python train.py --init="trunc" --init_std_up=0.0201 --decay_shape="linear"
MLP neurons of a small language model. Each row is named by its layer, matrix (gate and up: input weights) and neuron, and shows model dimensions 0-95. Each number is 128 + 24 x the weight over its row's rms, rounded and kept within 0 to 255. Numbers have three digits each. A neuron's up and down rows have the sign that makes its largest values positive.
After each neuron's rows, "fires on" lists the tokens most often at its 100 highest values on Wikipedia text that the model never trained on.

L3.gate312:119144167154080154102068085126156127121126092140149139118138118108138151135102106111177138172173131139106154123139107178085160107112105095105119151140142170160122113135107130141113139128105159093110116131143177115109137145092088121090130175129138158111137133174108140123118134151092154166
L3.up312:109133122109101133139145142167166131139137162132158100120148146130136132132101110159123120081129118117090115120151119108116121130111105150139120137156141095157099132133153104120109113173155151170149116147150107144136187119171165121089106124147117120090130191135128120145109122091097107126
fires on: "ctor", "er", "ers", "am", "an", "ress"

L5.gate111:120097119097094126109111132149115115138138100132103121099172143103112143120123132110167132123106128077147118106117082139166096158129140070118101139091140112115114155118142131142151118171125134128181148099220117161133176138103122090124142144125113102107098164124122076078120121105118111121
L5.up111:139131112120155140080137126150106096173117109132124087130148118078101100162113104145166180160122158141127073156084110122119119132151116116123036180139164137109101154141144130159122155145127139149167096116102107108108166100086127122126136083099147094105126150125133100096152148111119133151
fires on: "a", "o", "as", "es", "e", "z"

L3.gate1012:103115101121145163147130103113140130160140141087139126126118110109118096104167108136159120124117150120133102108111149114119139135170086138164118130101111136163186117128126157116097085162155119109083120115161150149108104089179101140117154144115128165136137128132112102063097176116141132092
L3.up1012:080109158128144112136130102107101112119102142146179115082153144134127149118132123134127160144162150119117116112142146135151112117111092124148151179122101110139155083141112121136162124103121149137108110122127174159130124109136117176133105131122148122120144098136127089096132116130163117096
fires on: "t", "n", "it", "k", "oin", "l"

L3.gate179:095146112148093166133120094165154123128108153103130187132141169151134132165133138136121114154147132148165123135128140150142158102140134113154113093126116099107134122118141132132066101121138142097145185116128174117112119111129082101142123096146092123102095116180143142100127114117128125143
L3.up179:148141134181139139126129134116141130130140082143064175101141159104090107122100135118134123166133115131114162093165177169176114143173119145152125121120153151145171118141096117117109118112130120128153118154155155084134133138139119139129117059127136092109144131132150135145087184141152105100
fires on: "cted", "ated", " used", "ted", "ten", "lished"

L7.gate1462:111116121141157124105142171197166110191100081107166111146152113120146133147125133093077154137152129140147122129136142121089090083076112151128110111126115128175113168098141145150102148164114087093175140145128102145122098167143097170113131118086127119106114113096127121135127094151116145104
L7.up1462:151144136154135110081171121138147171131108142101132117144135097133134151100166099091141168152116104134097131116133159132120058155133131151154118107100140101108139142131099103086125105090135105133116092128156131150126142131068155174136138122082156093116137118114107116120095098154175100090
fires on: "-", "m", "le", "i"

L5.gate1495:127179108118133117140108142120104113168135125126151152138137126131139164094154119109129100167161102107109139137171133139087142091126120118127124136136103127097070101100122108139122100139103117101149106134129151137131156118083121149122110125107103104105137134119177116114133131110120132127
L5.up1495:097133127138105115088107130153132103104125136141124136128124110120112145179154147148097162129116136152092141099109151173108124099128165129147169140114141111114123158154116131128136125115157133114129096137126105131121136107141136126127103099062128101120142131118107100129164098098103113106
fires on: "on", "am", "en", "ham", "in", "an"

L3.gate261:098176111125124115126182148111171130121113124127128110122124187134120142126121142141110077171097122083133137123094130123099130127145135097182092086111126134131139126137126092121124132138157134135161173147102088124145128147108132098150139097166098083125143122120151087105143128103150154109
L3.up261:088153160145171127131101155071149132112139122076124136136113129119127107122147136080102097092053112140125139167135150127094144148116100146116106159101101131139107176092118146108161117112116138134112117110132118140134115152148099117114098117114147118134139092089132095078065069125117143135
fires on: "le", "ing", "p", "od", "ag", "l"

L3.gate934:115135096136130137149108145119123149180148123121136116120107123082108119131090161134154134132157126140112103166100167085087141069155093141127169162095105139152170157169103114153139108116101142102119125138107161136155171104099140155145115143142091173155153118110114123085131122110150148091
L3.up934:097140092131137165104117131162064105141132098126108147136135140139127132158146119136095113169125144147116110111128157139121117125117119151146123114110125152116199114127101091122123149125116104160080116142070124188106124113134140133147111126102122136159130152098122130134134105146142124130
fires on: "and", "t", "ence", "oin", "p"

L2.gate708:139104063125131090099077115112162087123139146152146147147149112132136105123129156117132121187134120137162134124164143126159133161115088114136169138142130130120103156147131133161106083140142142105136112141127157164143127120160114131103125116109132113110117097149120154109157122099086100163
L2.up708:145161106150135123100085123111134115120109174156157136127146083126116142134129153070132135119097124129111166099166114099145144088132105104171130153137150115109127155136112158116152098144165107137144104137123148129169149138115140127130074124117143109097082090129143117118105116084137165123
fires on: "7", "5", "2", "8", "9", "4"

L2.gate1206:142098142145162118186139130096142104126172141151148120145141142101147150158115119145122101088159154158129148093077131147131129100106088141155111096113136103100172130141114125174089134114136084130132130162118121126146107122162156107076119141108143125128122138164134148107101101117175106155
L2.up1206:154124128145141109101122137133106109131129087137145107148168140150151139153121147191138151099100161106108120113139117083164138143142129184144140164103131133142126136132140122134120183146121080115099144139118132142132113111151139123119144134195122099110102135228126139107104176169139116122
fires on: "and", "m", "ce", "ass", "ased", "t"

L2.gate860:173137157086134117139100120113133135066109082112138121107152145108107160133099122131118113137130101117147121109121144147111137115147094144114148115079170140123158115183116118199106141103134157152111130131131099144139136149138143086136118119125109129140134174118166135149112096125144089150
L2.up860:150154132129169076109141139130159109106130104132139110125161119123138090120144142119165127177077128117121112152117127144141107105146109149190153102103103092129155100132106132202089155124088141132140148102126133140142137112142107132125117101174115152106158128135132154117110118118143165150
fires on: "port", " ra", " station", "te", "r", " line"

L2.gate891:140147130131115114128107149106154132103160158164090119112130106132088127133099096079112119135140137097111116116143137163136114161116118149084136136126089143134138124152144094081157099075081123140110097124140118115149111149145141125116130099147130111120140102103130155135131140128130132114
L2.up891:091101162131076111138101128163156134123120126122095153090142109134146148120190137132142091109146131108115110109100105106165147095148125156173111125149121124141146161118139100145121118122137153079059132124112141137073129123091154117142118171124089145110157153164140132120125127128115130138
fires on: "aster", "ight", "th", "am", "ate", "ine"

L2.gate851:134120095100110144130083147136114135152148132140142127126158123114154090145125143122137098137143114155088126074155148112141138083076074122124157117132109161121096172159162173153095111096148137088095125133121147098108093172116144174135115135125121130113128147105117154122102125124131147162
L2.up851:131161107124113155091116126109114128144138163164097095125117107111150149125114153132151112157128087116146131106127141106170110118113140106152067120152100106131110082112098120151126137147100116142125110115137110122121110137093114133192102158126149061142129140093123090168118126111122152127
fires on: "is", "ain", "ie", "ress", "7", "9"

L2.gate1227:106144162158141116110175164159125126101109158137135179117161110171113126120126131123138117128110139075134132118155148116174144119139148116126130151177136144120142090135107127132099122116143177118090168093065143091120108110149120076128170164161130123152144154146162065118152103130148122093
L2.up1227:080120115134101116111169167115140141070106137144121138133125124150139129082097135121081121129126145093154131143145090118135146093148138097143144110154127139111112085130152159114121101172150131133121178066106128137118096116127094149116144134129145119113173172157172090107120149165134183128
fires on: "ic", " Cent", "ical", "ice", "ies", "ess"

L5.gate637:106075167120131137071167133153133124145152109097100149085140089136105116120160127104119128102128133123162143137117130115101155098141157161135098113081116107140145102112111103147090132165105123114100123116131113113119146153128076131102149134111113145153086125120117111114114118124150145136
L5.up637:114176154102113186109142159133127133149111123101098118105150137136108129141126131108126152118152134140080142144108129109124136138091153133128113077123112108115138116142123145136118175089161100105114113151156162134122131118129145173152099151106137170154095133151179132116100143099123110122
fires on: "-", "w", " of", "i"

L3.gate1206:152129123123147111111145136145091118118148114088090102152131129081113107129104155142127127150079109121132108139163138153116120136081112105174148134118120133126140136116156135163142134124163138131103114132094130141159091143141113119139101146120134107173117123152107088114156129135108106173
L3.up1206:124125139103156126112106114112132146097173105114119147133154119139097133126113117137159126140107144130101143126179119122139130035124120099143139123123123139100168113142158157103141119114158101117095126137126156125087124131096130157138098149113151154177105113097136111137130117157104164145
fires on: "on", "ast", "h", "aw", "u"

L2.gate1056:159089121095166151133113086157132093166172086160111059128103105109114095121134139117133112136126137120086130135159108119130083167156150121115152120144122153129113079112190120150096168111118156089108135124142133164130087133176114132138135116120127159160171127135095124149117117174140141109
L2.up1056:160113132108147121145126112134121118110105123151147128116143119130152127146116127132133144112136122134110112123097158129161147179171138159112140111134157139112151135141185134125116161130128132129113121129093127197133081140117145083163123128105181091147142107133104165148117114127135156169
fires on: "in", "ic", "port", " line", "40"

L2.gate1288:121094129098129132097089095110158110135140156176158124138133098154125131153144158158146136129102152131116133117155151119111171126143117109133105125154107101114126124139148111171155096135148160120117105133129116159126191143157145111114163119128148113100097104131128143098145152100106130127
L2.up1288:094107103110120158097156125155115163143142183143094121133157084101163161154132086128149126122089115150117136119128106112154150176174156147127120107111154111115168141142160132171156116118139115132154142109165101137157139161137099115101129163124131169117115141134146101116130140071137143085
fires on: "3", "5", "7", "8", "2", "9"

L3.gate587:124155108130135111137175133156158163133058123166154156156124170087206148111147122162113120099143115130141143094156125107127127117095109125128127108153130144129118130099147130130148119124130144144104169131092128082134122150126091173094116166157110149148159118113104131123148140127163137113
L3.up587:142142119082116128143118116141148155049138108136098095125123155153152133113137077140139110095139123105122100119121162145135151129150112147123089142130130139107116108126177119129120117174172131109109132131122134085139125090069124086140123148165136141104117119143109162135139154135188139142
fires on: "ile", "ent", "ious", "erg", "oc", "ing"

L3.gate407:114098117112111116109107159108099130125079136141148100148191102153134136132158135118116133090111133164152126137120070094093133090104114139137133115091096110146153099096051129144127140157120141120154186083152109152106145118151125125101127138113088132149109120094131098147136141117129095148
L3.up407:093147074145110104133104127078131167162133100094148163123111097151153113119159117124145151102121158163106131131128120100100125129143144150141114103145109126149186147176148130113139144121133102153143092102148142124141158090125096083133116112143151111124123101135152126144079128117126137067
fires on: "d", "k", "ll", "l", "ob", "rol"

L2.gate1401:134141128127088137150120131115129108170155098108120177108124139150132119177131097169148125134119128135134161144128136157145098149145128145162109093155108128072127097117148165125105138139148100149117175092155107108133161142144146156121131096187120180132142169173115168112079203121100110101
L2.up1401:164137108107128161108144145127093121134102131133110158115122110116155123142135134120121088133131098131177124126161133134133118148138116142173099124115144121103133124150131135093148119132143164113140126116106138118113150142118132111117133126162131133080136119131131113116147146072135095068
fires on: "ed", "lished", "es", " develop", " used"

L3.gate715:120172102111123158190108102103099125136090078133145070121171079118145110101107121106147170132142115133146110135126108147139142106117162107131115101125123121148123107117156092116128124085128135126098170074142110118150092122147155112115131113183157105155147119142159131119104111155132136120
L3.up715:176133157120186085078141119139135151092120101124159179108150158140135124182126136128123122101109097116101104158138144159141118124138117149133092144136145129150125171164129159123124172108097141127128115157104148124131125125149166141145142125119106146096141114134109173144131157119135141115
fires on: "il", "port", "ic", "it", "l", "he"

L7.gate685:127116105158142142055102162143128105113096125116093141112158142097139109144104168107095122130149160127163115126152145135114138104142124087140141139115139164120125150116171075114133162121120122126151160143134109115134146154134097128127121144137153126160129134158109090122107128123141134159
L7.up685:119128148129163106105135127109153174133157104167098111134094083110134146104147134127131135185145119154116117143107149151100108113140162127145115119104136140125152101149162145087160139138178123095137106137107100084173156104100149179128173114125144112128096117126155110138181107147136137169
fires on: "ic", "ut", "h", "ast", " run", "iv"

L5.gate1529:139104116121084146108127118157116128137130123128113062097111075158124161152132101134129160115153122150122137158142095065118134145128164119155091149127124160150105151122082125147102102135138153153107131130086113094135130127099141140118132138145104168113140137135145142189108142169117075114
L5.up1529:157098135140148140166091168162088085171144143176155095138116112132124088152098149136159132140119121116117133115166120102162147112121110126132093145137181126138153123143141132130091126138168148184060132120165128112122153168155123125088117137145132132118146148138100101134146105082094147119
fires on: "a", "am", "an", "il", "or"

L2.gate377:142189130101126142135143153145090112142076134126140131106110107120150124109147132143156107185072138107090152117079132114093169127127126096135152132152134144099102107117135114160139151107140121139131156062117130121181140126126080105101146108136080149161156120169176091108081127140132100116
L2.up377:132149099137146109128088126138149171127133133133147191127120123092114119130105149154099107130086150051141090162128130120141120092154133140124128131160108129114105147150145098102109114118103117133091142083106146123173121133114114091185123147134171078121153095115098118130107115113153162175
fires on: "ing", "le", "ical", "on", "ic", "one"

L3.gate619:136153134153139150186144117122131093118128133110093110118093099144125129127156120117097101161133125121104131093177081146170161143106125137115186126153126195087136144162101148163149149087130123150118144163129120134200110076131114111142121139121150090133133124102134116127139110107139082129
L3.up619:160169152099119167185161173153104148143147121123120134158137078115144100110134111109137138145100113063115119159165129105164116096092145173168112131120132118124118151100063108152161112115111135117119152156063095120093123132151137131125151138139152108146096126097107126143100108146176145149
fires on: "e", "ent", "er", "r", "S", "im"

L2.gate1154:115154152116112095140113138120140126151147100132165090172140110131136139141145114109094121168125118125130076154132107116144133114162086156146128121117135155123111119147112171134103124107138110108116160133127119124138093150143138117112115108151171123174107139150152141138170103121150141145
L2.up1154:192148117148111133160109161131150117116157109120159144147134123149135095139144108121118116140118165125166107149156131134145091114139125154160125072090169125107120128127123185177146171101133094183167163124118094127107132163147099102161129142104146163136149121151109140132170160118142145133
fires on: "ong", "r", "ant", "art", "al", "ent"